{"num_hidden_layers": 12, "hidden_size": 160, "num_attention_heads": 2, "num_key_value_heads": 2, "head_dim": 64, "intermediate_size": 640, "vocab_size": 4096, "hidden_act": "swiglu", "norm": "rmsnorm", "norm_place": "pre", "norm_eps": 1e-05, "positions": "rope", "rope_theta": 10000.0, "rope_fraction": 1.0, "qk_norm": false, "attn_scale": 0.125, "bias": "none", "tie_word_embeddings": false, "parallel_block": false, "init": "uniform", "init_std_qkv": 0.0337, "init_std_o": 0.0077, "init_std_up": 0.0337, "init_std_down": 0.00344, "optimizer": "muon", "learning_rate": 0.00428, "lr_mult_o": 2.0, "lr_mult_up": 0.854, "lr_mult_down": 2.0, "beta1": 0.9, "lr_head": 0.00888, "warmup_steps": 200, "schedule": "wsd", "decay_fraction": 0.276, "decay_shape": "linear", "final_lr_fraction": 0.0, "batch_tokens": 32768, "max_seq_len": 256, "doc_mask": false, "z_loss": 1e-05, "train_tokens": 112600000, "max_steps": 3437, "dataset": "wikipedia_en"}
MLP neurons of a small language model. Each row is named by its layer, matrix (gate and up: input weights) and neuron, and shows model dimensions 32-127. Each number is 128 + 32 x the weight over its row's rms, rounded and kept within 0 to 255. A neuron's up and down rows have the sign that makes its largest values positive.
After each neuron's rows, "fires after" lists the tokens most often just before its 100 highest values on Wikipedia text that the model never trained on.

L8.gate37 [158 115 125  67 129 154 120 117 125 138 133 121 146 113 141 108 115 117 128 142 154 110 111  60 137 115  97 122 145 100 122 192 141 147 174 134 139 139  78 159 139 166 189 146  59  51 116  74  78 117 157 140 153 118 165 123 164  54 122 120 137  90 123  94 156  80 171 146  82 100 144 155  73 146 104  95 123 126 127  77 133 102 117 136 160 109 125  96 129 126 117 117 152 134  86 188]
L8.up37 [100 104 163 146  66 137 105 155 106 136 176  83  96 208 143 177  92 142 110 135 124 146 117  89 145 176  82 138 157 154 138 157  89 132  96 149 112  97 189 187 175  84  69 114 113 141 119 154 161  99  48  97 118 130  33 135 135  64 123 108 106 139 121 187 168 140 131 139 138 134  60 145 114 118 102 121 116 194 162 116 134 142  72  92 153 123 139 165 148 134  71 149 131  87 105 106]
fires after: " ", "1", "8", "0", "5", "7"

L7.gate110 [ 92  68 123  94  88 197  54 122 128 162  91 114  92 143 138 101 103 107  98 202 104 176  83  92 126 153 146  93 117 139 166  87 124 101 143 170 158 179 127 140 136 122 117 112 158 155 137 141 200 150 134 146 144 168 121  81 111 106  78  91  97 135 140 141 125 109 158 124 105 125 173 115 144 133 144 148 139 100 123  91 149 185 157  99 169 153 130 123 108 132 121 105 119 187 186 104]
L7.up110 [ 98 167 111 115 159 154  58  84 134 103  89 133  99 132  74 150 162 145 174  93 135 170  82  96  63 140 116 114 149 121 119 130 131 176  94 213 141  44 112  82 142  95  77  88 148 132  65  91 183 138 108 109 151  77 104 104 148  95  86 109 139 205 159 190  97 123 105  81  86 126  92 103 107 155 143 163 122 145 126 105 117 140 162 104 134 132 159 133 186 103  97 106 142 102 130 111]
fires after: ".\n\n", "\n\n", " |\n\n", "|", ").\n\n"

L5.gate512 [113  85  55 110 108 195 109 121  62 117 100 145 131 167  69 126 180 220 146 134 175 128 157 146 141  93 128 126 131  95 159 146 160 212 141 162 147 100 141 150 133 151 141 134 156  96  96  93  87 153 111 139 130 103 148 108 126 143  99 171 139 119 115 128 144 111 194 156 112 116 116 139 149 144 125  86 111  94 170 110 112 104 154 121 134 160 170 123 119 153 102 168 111 170 130 126]
L5.up512 [107  94 147 132 159 130 134 116  64 183 174 158 160 155  81 101 103 135 104 141  96 110 131 147  98 115 170 104 158  88 169 175  87 185 123 117  64 129 106 148 108 104  91 108 167 112 139 110 152 110  73 143 170 134 111 173 151 119 136 149  77 161 158 150 106  88 141 110  76 126 179  95  67 193  82 116 103 108 124 116 119 134 128  74 123  93 170  90 126 157 121  79  98 154 108 145]
fires after: " ", "–", ".", " Des", "In", " In"

L6.gate232 [194 120 129 102 172 125 167  68 140 149 116  74 107 126  77  87 151 156 183 107 155 159 113 144 121 159 102  96 187 135 162 140  94 178 127 130 115  86 132 110 102 194 166 128 137 129 146 182 150 104 181 124 145  91 125 151 175  95 209 100  99 159 151 104 212 165 208 150 116 129 136 134  90 141 124 150 131 104 130 152 185 136 153 108 165 148 144 119 109 121 125  70 159 139 125 127]
L6.up232 [ 65 160 118 184 123  87 156 188 137 116 147  99  74 174  94 151 133 108 144 156 149 106  80 168 115 147 152 134 165 175  69 123 130  96 110 139 122  72 154 113  43  95 141 113 140 137 139 160 109 163  56 132 116 139  82  83  99 153 122 152 154 104 111 107 112 147 187 136 145 127 122 138  98 138  71 156 135  82 136  81 116 154 159 105  88 116 174  76 158 110 148 151  48 104 159 115]
fires after: "1", " ", " (", "\n"

L5.gate73 [188 160  73 136 159 154  67 162 114 104 117 155 106  72 137  76 120 184 114 148 111 104 157 187 146 137  78 112 162 162 114  98 146 172 124 128 113 157 114  60 147 156  68 108 121 169 120 188  76 239 101 132 121 123  73 154 159 126 107 129 165 148 137 136  89 123 180 135 169 136 135 117  68 158  89 135 163 128 107  84 141 138 117 113 111 158 127  88 152 156 110 113 102 127 152  98]
L5.up73 [141 131 137 118 174 107 103 110 159 106 133 180 119 132 112 104 108 150 116 139  61 123 178 185 132  55 121 119 172 159 107 159 143 145 162  94 111 125  85 169 114 193 127 167 103 211  58 202 111 171 105 113 135  79 127 112 129 102 195 114 171 111 145 114 153 159 115 125 110 138 100 187 116 147 159 109 174 127 136  74 111  97 153  82 140  87 174 154 202 110 119 161 157 138 159 165]
fires after: "1", "2", " C", "ry", " rec"

L2.gate199 [158 169 160  60 154  99  83 123 156 170 182 141 148 124 206 168  96 137  92 160 137 138 188 100 169 157 111 176 140 107  96  99  91  64 155 156 164 113 119 144 114 167 104 101 145 129 152  71 130 160 106 114 168 138 121 142 157 127 111 129 140  56 154 144  75 110  98 157 133  78 104 122 111 157 127  97 163 121  73 194 128 130 125 125 129 118 194 121 138 161 112 156 126 161 193  70]
L2.up199 [176 180 140 111 121  87  97  91 151 175 149 150 183 140 192 153 143 138  93 165 106 137 179 117 169 148  93 117 165  85  70 106 118  33 147 167 168 158 124 161 107 195 105 123 152 134 104  92  69 151 113 119 141 153 128  99 158 105  80  75 111 116 148 147  83 127 108 181 116  64 151 131 134 155 137 150 146 126 115 161 179  86 157 115 132 125 167 170 109 153 137 132 128 159 146 127]
fires after: ".\n\n", " fin"

L5.gate75 [144 133 130  89 143 128 120 101 117 114 141  94  73 132  96 140  67 162 167 138 153  86 133 108 149 102 183 154 152  93  96  87 146 120 168 103 182 150 127 157 115 115 144 115  94 119 147 203 113 133 146  96 169 158 113 126  96 162 144  80 102 105  98 165 157 156 144  60 133 134  73 115  96 131 124 139 169 182  79 118 149 137 135 149 162 147  67 103 166 164 111  81 100 130 181 173]
L5.up75 [ 68 131 102 130 169  53  90 180 156 117 137 146  68  97 122 119 159  82 127  95 156  99 145 115 120 141 152 150 109 123 106 142 114 109 137  98  98 120 130 139 111 176 124 168 100 120 109  50  71 160 143  97 161  78 124 145 148 111 143 128 136 128 112 128 134 108 188 111 117 112 184 160 108 138 145  91 136 135  76 164 115 153 162 151  55 108 138 121  31  74 153 102 137 104  70 138]
fires after: "2", "ri", "un", "1", "i"

L7.gate60 [112 160  83  91 102 166 173  81 113 183 102  78 101  86 147 154 103 177 116 112 140 127 114 178 176 131 112 149 171 127 153 113  81  93  77 129 167  58 157 208 147  63 154  94 118 177 202 133 145 164  87 146 123 120 124  98  92 135 140 153 108 118 153 118 113 201 131 138 178 122 140 115 184 120 131 132  86 176 115 122 122 165  93  62 169 157 168 147 132  81 166 130 116 130 117 156]
L7.up60 [ 92 162 187 119 129  88 146 136 111 129 118 117 101 121 106  84 116 136 104  87 136 106 140 140 126  48 115 101 136 114 123 100 148 120  84 135 162 106 134 102 135  83 136  99 149  83 164  97 127 137 117  95 161  84 111 149 150 196  90 109 170 140  66 123 100 164 122 133 185 163 123 133 128 148 117 108  74 142  54 127 136 150  77 139 151 117 132 140 113 121  89 127 142 112 146 185]
fires after: " p", " can", " P", " is", "P"

L2.gate535 [140 125 111  55 129  95 101 127 181 189 121 124 122 217  64 159 100 128  97 149 164 161 187 164  86 136  68 101 122 110 119 140 156 161 119 149 154 138 118 129 144 168 128 168 105  76 174  76 192 123 123 106 105  70 111 122 168 206 130  84 124 131 129 124 167 155 110 118 101 121  74 162 127 130 159 139 165 125 114 125 135 161 193 105 149 147  99 121 113 150 147 130  88  81 127 108]
L2.up535 [ 99 111 108 133 100 159  90 156 157 115 108 144  73 125 108 118 125 149 170 214 108 117 139 124 118 142 157 118 162  96 140 127 161 109 123 133 123  54 105 138 141 125 108 142 115 134 154 126 122 131  99 161 188 126 124  81 168 125  92 107 137 124 139 156 111  41 124 103 165  61 155 123 110 155 120 138 150 152  94 108 125 104 115 166 119 150 126 191 172 133 130  80 120 109 167 133]
fires after: ".\n\n", " h", "\n\n"

L5.gate108 [113 109  95  45 113 132 211 154 195 137  99  97 115  93  89  95 101 138 154  88 127 137  89  90 194 159  80  73 127 158  89 126 147 158 140 160 106  96  78  68  62 169 169  64 158 133 121 135  84 158  78  63 127 169 124 104 167 171 145 108 160  74 136 137 115 137  95 137  83 153 166 144 124 112 127 127 118 164 107 124  96 108 107 113 119  74  92 127 132 160 122  97  73  94 107 130]
L5.up108 [196 111  87  81 176 127  61 153 129 126 109 123 113 117  99  74 182 190 159 147 127 123 205 132 112 136 120  92 120 105 124  76  90 123  69 119 207 168 128 166 152 133 138 148 170  92  97 116 113 143 122 108 142 171 126 109 155 179 162 124 116  64 172 106 182 145 147 117  83 124 207  93 127 104 154 113 107 168 137 124 126 206 124  87  91 130 117 145 152  70 105 123 169  95 134 154]
fires after: "1", "4", "2", "0", "5"

L8.gate101 [ 99 121 168  99 132 167  85 154 123 100 112 142 132  97 134  39 127 146 136  98 138 127 148 138 162 137 150  76 182 125 122 177 116 152 112 156  99 107 105 112 131 181 186 109  51 124 138 146 151 168  96 116 159 109 165 156 136 208 126 187  76  50  98 183 175 111 133  77 127 167 227 113 125  82 151 134 144 109 160 136 191 103 179 123 148 158  66 104 127 100 169 121 124 122 120 156]
L8.up101 [154  94 155 140 126 156 125 205  98 108 160 138 118 164 113 133 114 136 173 134 110  51 110 151 133 160 102 129 155 108 126 192 106 221  91 155 102  93 129 107  81 192 145 104 145 131 156 158 135 109 108 104 144 144 117 119 129 171 153 120 139 160 102 220 148 153 126 101 106  79 118 119 104  77 108 139  94 171 212 146 148  95 139 157 135 149 126 117 120 122 144 207  88 151 164 133]
fires after: " ", "8", " (", "b", " H"

L8.gate542 [ 83 143 174 150  66 170 185 156  85 138  98  99 124 117 191 111 134 146 161 101 186  94 118 133  89 133 144  92 123 190 132 139  84 147 123 115 144 105  82 154 164 107  89 155 127 138 156 158  84 169 155 174 143 122 150 125 107 148  28 115 149  54 123 104 119 132 151 181 113 161 123  83 105 100 106 120 100 114 121  96 147  54 184  96 138 181 143 113 174 147 188 128 184 124 109 156]
L8.up542 [139 130  96 128 127 117 127 107 107 112 111 111 129 181 147 110 152 101 111 145 125 106  79 202 124  58 156 114 100  99 147  88 129 110 150 152 141 168 111 155 159 182 146 122 108 130 145  95  93 167  97 151 148 168 170  79 116  96 104 161 172 139 139  90 125 119 144 130 110  61  86  75 178 140  81 137 155 121  83 109  99 103 108  65 181 122 127 165 153 139 145 118 154 100 167  76]
fires after: " ", "1", "2", "4", ":"

L6.gate218 [185 127 104  93 152 101 102 106 124 118 105 115  95 110 112 151 164 121 186  96 119 116 136 134 174 166 159 139 128 158 157 194 141 114 126 133 113 212 126 125 132 163 151 138 107 197  94 152 152  64 128 107  91  91 136 171  94 140 117 154 149 114 143 127 162  98  92 166 139 105 171 139 112 144 183  18 170 115 159 157  72 111 133 137 140  91  81 132 120 131 121 195 153 156 129  49]
L6.up218 [ 97 148 121  86  73 142  99 123  75 107 103  92 155 103 129 139  79 141 108 160 125 125  88 111 117 103 129 115 218 138  92  93 116 138 138 174 138  92 136 138 171 148 105 185 125  47 222 125 146 138 164  31 137  78 158 116 195 134  83 161 155 161 182 178 167 117 102 131 139 119  92 135 109 110 206 114 132 148 131 119 131 137 132  89 139 134  94 190 131 173 177 147 142 117 145 150]
fires after: " D", " J", " Ch", " H", " Cl", "d"

L2.gate138 [ 99 159 162 115  98 108 107 119 157 175 116 120 118 149 131 169 133 142 194  76  93 103 136 139 117 142 146  92 134 116 161 127 107 137 171 134 182 121 156  78  92 150 151 100 138 140  68 121 129  98 146 122 105 145 149 133  93 165 113 150 118  99 178  55  92 151 105  96 156  88 114 121 129 172 113 135 141 114 100 162 120 150 136 112 123 188 107  88  81 169 171 138 143 111 208 160]
L2.up138 [ 94 134 141 170 131 110 107  64 151 175 146 114 156 179 140 163 155 121 144 135 150  92 154 130 109 135 104 114 115 127 168  83  85 135 181 141 179 109 124 110 115 136 166 110 155 134  71 113 166 117 136 153 137 171  80 158 118 147  93 150 138 123 142  94  97 153 110 118 158 107 141 111 126 144  80 144 202 144 139 172  82 142 142 107 119 199  89  89 146 145 164 156 160 102 189 129]
fires after: "0", "1", "2", "5", "4"

L8.gate23 [132 144  89 198  94 167 123 119 146 134 144 133 106 113 112 104 104 138 125 143 116  89  54 119 133 143  91 109 196 152 123 166 110 177 120 117 161 174 117 142 144 131 146 112 110  77 160 143 149  97 126 161 173 111 133 106 142 140 124 160 118 124 139 172 109 140 151 123 144 136  87  63 149 135 162 173  98 156 142 113  75 118 127 151 111 190 113  88 142 161 143 126 176 202 140  77]
L8.up23 [144 114 115  56 150 103 141 175 179 120 129  80 111 141 103 126 138 110  66 142 113  81 155 130 117 141 134 137 141 164 157 143 124 145 114   3 143 127 124  99  96 145 135 122  93 107 133 102 233  93 158 117 150  93 101 126 142 169  95 127 161 110 107 150 123 158 185 102 115 194 116 133 169 165  73 170 119 155 189  95 174 118 105 107 169  84 120 162  88 113 183 105  95 122 128 101]
fires after: " ", " (", "–", "a", "-"

L6.gate252 [166 111  86 105 112  95 108 107 175 196 132  94 148 126 123 114 149 145 121 115 118  89 134 150 105  89 139 142 135 181 105 142  78 104 162 132 192 140 111 178 138 140 140 142 145 188 116 102 123 188 157 116 164 127  71  81 145  93 110 173 119  89  96 112 164  94 103  89 128 129 129 121 107 140 178 127 150 118 136 144  81 180 138  81 142 147 140  98 156 163 186 137  78  80 106 185]
L6.up252 [152 145 145  87 136 104  88  98 202 157  89 133 142 138 135 154 100 146 100 149  77  79  74  65 144 130 140 143  67 134 127 103  42  80 165 110 170  97 133 148 136 150 122 197  77 151 141 164 103 134  89 135 146 171 124 176 155 114 123  89 125 130 120 133 210 149 168 134 113  92 164 120 152  93 154 149 101  85 160 123 110 112 126 141 208 117 165 168 143 115 163 108 118 116 160 126]
fires after: " |", " P", " Goals", "|"

L6.gate429 [116 127 121  96 143 163  99 102 125 179 186 117  84 119 116 181 194 163  84 108 135 117 162 106 173 181 109 164 135 130 148 155 139  93 115  60 101 120 105 116 141 107 148  87 149 150 130  96 107 129 164 149 120 102 186 117  88 171 131 146 109 200 166 175 199 147 103 148 151 129 170 155 104 121 105 114 154 118 127 149 122 116 144  82 108 116  77 140 104  92 126 119 160 176 155 128]
L6.up429 [ 94 150 109 141 127 112  96  91 113 151 172 118 138 141  64 133 134 197 124 114 100 117 105 121 104 158  85 177 145  82  79 104 164 104  79 183 152 120 102 161 129  99 150  90 130 185  93 193 162 112  89 126 159 120 144 186 112  91  76 134 137  90 153 177 122 176  90  77 168  85 125 141 141 232 118 122 170 132 110 118  93 145 108 148 178 137 120 147 139 124 102 127 174  95 115 104]
fires after: " p", " to", " for", " P", " was", " as"

L5.gate513 [165 149 143 166 164  78 185 137 108 150 158 100  87 147 124 145 217 154 159  94 111 110 134 138 165 157 114 124  53  91 154  95 151 108 152 121 133 139  48 119 123 172 119  80 139 109  76  97 165 111 140 134 134 104 103 129 115  89  99  71  86 127 158 157  59 101 116 117 169 134 176  87 164 149 140 190 129 152 127 148 126  96 158 128 159 101  65 118  88 147  77 114 143 138 125  97]
L5.up513 [148 133 105 134 171 122 109 151 121  89 152  84 127 157 150 192 111  95 116 201  98 124 146 169 156 118 101 121 117 142 109 140 113  97 121  82 147  64 105 218 157 116  97 116 134 141 127 109 164 114 129 110  97 109 155 127 114 119  78  70 131 110  76 153 138 143 149 109  89  50  47 130 119 108 144 153 103 178 109 168 161 176 162  88 124 144 169 127  98 172 160 131  84 123 112 126]
fires after: "0", "1", "5", " bel"

L6.gate341 [138  66 136 129 120 156 153  94 185  88 123 122 158 144 127 113 162 116 103 110 140 129 181 161 128 131 175 119 139 122  95 207  96 145 121 114  96 134 161 145 197  67 118 123 123  87 120 137 180  98 113 143 116 157 111 126 145 106 115 103 149 145 183 147 181 182 125 127  88 106 187 189 112 133 107 133 110 174 142 159 130 133 164 127 138 161 178 107 190 156 133  83 123 138 101 121]
L6.up341 [135 198  60 141 124 130 137 161 136 147 158 120 113 177 121  90 118 150  84 154  87 113 117 137 167 130 156 181  87 159 104 159 111 127 149 219 146 158  85 156 111 170  94 104 138 159 165 176 135 143 141 105 166 126  89 169 138 106 133 114 146 136 110 148  91  98 123 207 180 131 129 111 151  84 112 138 165 208 190 111  69 124 104 172 109 126 164 156  66 144 125 166 115 158 107 153]
fires after: " in", " In", "In", " of"

L5.gate460 [ 95 154 111 104 104 181  52 105 148 176 173 108 100 171 140 114 154 149 105 127  95 108  63 118 156 122 125 146 132 108 186 174 122 127 114 151 100 118 145  87 114 196 133 153 149 119  28 174 113 115 110 165 102 115 142 106 191 152  67 147 130 101 108  66 199 132 140  63 127 130 136 171 121 145  89 144 121  98 135 146  90 148 116 132 136 138 106  80 137 127 107 137  79 155  73 137]
L5.up460 [148 158 109  56  99  98 128  69 142  99 125 162 144 114 141 115 111 145  53  74  99 155 136 140 115 144 178 129 154 142 209 164 100 139 103 135 168 122 139 119  94 137 135  85  98 150  76 127 125 120 144  35 151 134 112 121 129  91 119 164  91 144 177 106 117  61 110 145 100 173 128  97 123 150 121 100 164 123 196 123  99  75 125  97 120 179 136 155 110 124 145 127 155 147 150 115]
fires after: ".", "7", "0", "6", "9", "3"

L5.gate444 [166 162  83 149 178  78  91 114 174 130 172 146 136 191 171 156 129 188  85 131  85 180 171  73 120 156 144  91 169 106 155 107 153 130  93 148 106 119 159  66  89 158 153  97 162 150  94 112 129  98 124 112 145  77 176 144 146 128 108 136 127  75 178 165 128 119 114 136  70 113 138 100 123 147 135 156  94 127 137 168  64 132 171 126 160 132 154  76 194  93 179 121  98 113 181 123]
L5.up444 [153 164 139 141 120 148  81  72 122  83 156 101 176  95 118 165 172 114  89 134 152 145 124 110 164 103 175 120 179  90 144 178 119  66 143 118 145  92 122  71 111 158  84 112 161 131 103 173 186 118 129 185 173 100 160 168 127 100 114 138 156 130 152 151 166  76 194 153 147 114 153 157  80 139 147 190 168 135 128 190  57 107  93 127 173 131  98 127 116 100 168 118 117 103 155 116]
fires after: " October", ",", " September", " December", " November"

L8.gate412 [114 185  41  92 156  98 110 141 188 138 163 143 126 100 195 112 117 125 161 137 114  91 109  84 118 100 117 177 134 122 102 102 163 156 166 135 127 196 126 155 153  90 174  70 135  96 136 160 150  84 127  90 150 116 108 182 163 120  95 150 150 118 145 160 123  78 114 118 154 156  86 133  97 149 117 142 141  94 119 147 139  79 128 128 114 113 119 140 192 178  83 132 121 124 149 116]
L8.up412 [142  54 111 178 116  69  66  95 101 118 125 108 103 143 125 146 143 130 152 135 139 107  94  94 127  73 100 176 136 183  91 159 171 160  52 142 140 178 142 190 134  75 160  62 112  55 120 144 148  90 142 120  95 137 136 116 148 159 150 144  59 152 141 144 145 115 123 157 157 181 155 104 138 148 130 168  94 127 137  86 135  61 175 101 121 170 139 203 144 146 113 175 102 143 134 109]
fires after: "|", " J", " Ch", " G"

L2.gate76 [137 142 110 146  57  96 114 127 154  99 181 141 144 141 151 127 122 188 173 162 156 186 119  92 163 120 105 152 136 130 137 136 120 175  91 124  88 112  66  89 114  98 119 172 105 134 134 142  84 171  87 123 115  99  99 149 112 130 124 137 123 106 124 129 145 117 181 167 109 114 118  97 113 149 120  82  60 122 159 107 123 176 118 160 138  74 133 124 123  80 131 133 182 166  95  94]
L2.up76 [126 148  84 115  62 170 154 158 138 141 124 180 137 128 132 171 144 162 164 123 123 103 166  75 101  85 108 155 158  81 148 118 121 160 160  93 114 107  81 111  99 116 129 155  71 172 126 142  81 150 195 104 109  51 172 110 166 130 153 109 152  91 124  65 126 112 114 160  91 121 145 128 100  82 103  72  99  91 151 114  80 146  99 151  88  69 171 110 129 144 174  72 175 222 120  78]
fires after: "1", "0", "2", "5", "9", "8"

L6.gate106 [116 178 110 149 211 146 112  86 146 188 171 123 159 106 120 142 170  76 135 172 106  67 160 178 111 126  85 184 164 174 109 149 136 136 149  71 211 126 119 170 108  96 128 136 161 105 130 126 120 107 145 153 151 218 102 111 145 130 201  59 103 121 154 165 125 106 162 138 133  97  95 149  98 128 135 131 106 168 109 120  88  94 164 153  80  75 141 106 125  94  93 141  79 187 168 131]
L6.up106 [101 116 111 142  97 135 118 173 101 104 150 108  57 130 158 140 107 127  70 115 123  68 109 139 146 171 125 119  89 131  81 129  90  92 157 119 172 116 151 139 121  87  82 154 134 183  74  97 123 149 189  97  98 144 123 101 161 171 141 138  57 181 144 158  65 141 142 162 133 168 100  78 102 131 195 136 149 146 154 112 169  71 120 152 112 138 181 137 186 180 117  83 132 171 124 168]
fires after: "1", "2", "3", " %", "4"

L2.gate208 [113 111 152 107 102 161  76  91 164 169 109 135 115 110 117 172 153  70 130 162 107 163 152 143 104 181 115 144 103 126  92 129  89 135 117  88  84  79  56 103 161 149 153 159  92 123  91 152 105 120  71 127 177  93 171 114  75 127 175 100 119 146 159 172 120 154 136 108 185 186 201 139  68  96 111 117 101 124 198 119 115 112 152  73 157 147 118 104 123 114 109 155  98 197 123 100]
L2.up208 [ 99 158 137 101  39 144  74 114 126 104 113 151 144  55 148  81  99  97 102 146 122 150  77 171 109 153  80 105 177  54 175 138 137 152 140 105 115 116  58 116 151 144 133 161 107 173  87 140 109  94  67 118 155 153  54 101 111 122  99 150 120 151  86  94 128 152 117 141 154 117 161 156  60 132 136 133 183 119 156 100  97  93 154  83 130 156 148 108 164 148 112 129 138 166 123 156]
fires after: "1", "9", "0", "8", "4"

L8.gate196 [104 112 125  86 150  80 149 120 162 126  62  99 105 116  90 139 124 175 137  96 202 112 161  83 163 154  77 133 152  75 169 143 145 158 156 117 175  66 142 162  65  99 102 149 150  91 110  69 124 148 141 149  69 104 195 141 153 134  88 154 141  89 136  52 147 124 129 153 119  69 159 128 132 171 106 142 135 115 191 109 113 161  91  85 139 128 152  91 152 147 111 154 152 162 136 100]
L8.up196 [178  76  93  86 131  60  90 118 159 142  88 143  66 145 147 127 158 100 139 135 169  97 140  96 167  93 155 128 140 169  78 163 151 141 125  91 160  89 136 127 117 136 195 125  76 126  48 133  93 124 179 123 147 118  83  90  97 126 118 140 110  78 196 155 152 138 123 121 142 160 152 131  78 146 237 115 113  91 154 116  59 164 119 151 169 154 115  94 113  64 175 130 158  89 132 109]
fires after: ",", "3", "4", "6"

L6.gate243 [114 170 105 117 116 211  78 136 138  47 128 115  62 144 186 122 114  94 111 125 121 138 177 128 141 178 149 144 150 135  85 160 132 109  89 129 123 150 156 117 131 110  68 120 112  92 126 116 156  98  83 114  83 164 132  80 156 226  88 166 137 110 143 119 127 116 143 122 125 140 108 142  67 135 126 139 139  94 163 109  98  79 106 109 152 131 169 123 101 128 133 117 120 155 111 168]
L6.up243 [107 136 121 124 148 112 102 108 149 117  96  78 128 123 137 154 132 108 177 139 145  84 177 172  60 144  77 139 206 185 110 143 150 147 154  99 109 144 166 129 146 127 163 103 150 120  71  72 134 154 141 104 112 151  88  57 161 127 127 132  77  95 138  98 191 147 145 144 120  99 164 188 184 148 187 128 118 134 130  57 116 141 118 198 184 117 174 111 143 124  90 154 180 104 165 128]
fires after: ",", " member", "|---|---|---|---", " in", " km"

L5.gate226 [148 119 123 136 108 106  60 102 172 173 133 105 139  91 107 146  93 196 116  88 143  87 124 155 123 149 153 133 172 122 167 131 177 109  92  56 117 104 149  86 100 110 136  90 126 161 152 126  71 136 105 104 135 126 150 123 146 182 102  56 153  98 135  93 125 129 116 114 171 118 146 153  38 122 127 150 203 118 128 178 128 141 100 139 152 125 136  72 143  59  88 137  78  69 119 135]
L5.up226 [110 131 132 149 118 163 151 131 119 128 145 112 157 171 119 208 109 100 116 114 117 153 151 133  88 123 141 105 206 108  93 139  80 184 185 138 142 149 139 125  99 111 101 107  89 170 124 161 124 124 116 148 163 132 163 140 158 139  97 144 167 116 138 127  79 108  85 110  84 144 107 177 104 141 159 101 195 110 136  97 109 143 128 148  93 129 105 142 134  96 147  76 128 143 154 191]
fires after: " K", " October", " M", "Z", " September"

L5.gate454 [108 100  80 102 112 130  88 120 115  90 100 155 117 144 149 123 140 159  93 120 104 124  97 123  80 118  99 113 101 125 148 181 178 128 165 145 142 122  73 123 160 117 186 113  90 128 145 150 115 136  62  78 123 137 102 163 144 142  87 133  92 135 137 160 129 178  82 151 130 141 167 109 109 139  69 110 106  91 105 122 116 136 141 115  46 145 115 150 174  84 109 141 113 143  72 145]
L5.up454 [ 67 199 139 177  78 142 121 176 142 124 151  94 141 171 162 124 110 163 135 123 161  97 190 156  82 139 127 126 166 120 114 141 127 159  98  96 116 122 146 132 139 231  91 154 132  72 110 160  72 114 142 128 187 190 106 142 163 138  97 141 111 106  69  81 125 136 148 115  67 130 156  92 123 175 130 191 127 147  90 147 143 139 136 120 124 122 142  73 125 137 135 148 141 149 151 143]
fires after: " ", " acc", "a", " in", "–"

L6.gate480 [120 185 141 132 125 122 129 138 211 154 167 134  94 123 141 157 166 160 122 100 148 106 113 152  80 169 144 107 136 161 140 196 143 121 152 121  97 134 151  84  86 130 116 109 167 155 144 140  94 174  84 142 139  47 145 148 101 157 138  92 124 160 154  55 141  78 141 141  79 170 189 124 142 207 158 134 167 122  93 100 171 160  86  99 120 177 117 108 148 184  66 187  78 172 111 125]
L6.up480 [ 95 128  79 143 129 126 108 118 129  56  71  98 146 172 127  93 146 121 104 139  95 107 117  91 111 193  92 135 118  82 133 124 163 133 127 104 157  86  98 170 115 164 105 101 113  97 149 169 156  86 114  90 136 146  99 170 209 105 196 161 118 166 143 142 135 141 112 201 125 146 157 151  77  78 122 178 127 138 130 164  94 181 125  92  85 171 168 117  72 135 154 142  72 162 153 130]
fires after: " in", "In", " In", "==", " aut"

L8.gate312 [ 93 109 139 149 105 171 154  56 160 124  71 124  76 136 163  88 176 122 106  84 122  82 163 144 111 140  91  77  92 151 174 152 149  57 108  70 179  81 134 128 162 130 115 121 135 136 187 109 144 174  80 102 130  93 117 128 119  94 108 141  79 171 151 114 145  80 112 138 184 140 160 113 138 125  79 166 109 183 123 121 134 102 166 153 102 126 133 163 144 101 140  68 138 184 113 128]
L8.up312 [127 150 136 137  72 109 153 124  99 117 160  92 158 157 140 115  81 123 102 161 106 142  98 146 161 117 137 159 146 127 100  70  88  92 165 171 197 111 105  82 130 113 129 140 110 129 109 139 137 173 149 123 119 123 113 194 173 148 137 114 120 166  80  75  95 123  82 127 123 131 101 137 148  65  99 190  98 137 153  67 147 180 153 154 176 127 149 206 116 159 138 108  55 136 149  85]
fires after: " ", "1", "3", "2", "w", " p"

L7.gate538 [ 80 168  81 136 184  89 115 162  92 171 123 104 101  98 161 149 156 196 140 125 159 136 121 123 112 149 145  65 132  99 193 112 173  89 154 138 124 140 104 111 182 128 122 111 154 158 104 125 106 173 111 114 176 128 155 118  93 121 108  86 126 151 118  92  79 131 141 158  93 118 181 128 142 130 112 152 124 188 118  96 120 152 162  93 112 156  73 162 147 165 126 106 130 111 131  83]
L7.up538 [105 132 116 120 153 101 112 118 147 126 146 125 116 108 171 224 110  90 130 117 122 154  55 147 145 147 176 116 128  97 151  88 199 136 169 128 140 127 122  95 105 117 139 155 153 102  94 120 177 169 136 161  74 103 130 115 139 144  66 104 143  97 133  88  50 172 128 157  37 111 177 129  88 122 137 111 133 189  89 182 102 126 135 105 137  95 110 161 173 176 151 161 121  83 163  92]
fires after: "0", " T", "5", " al", " Al"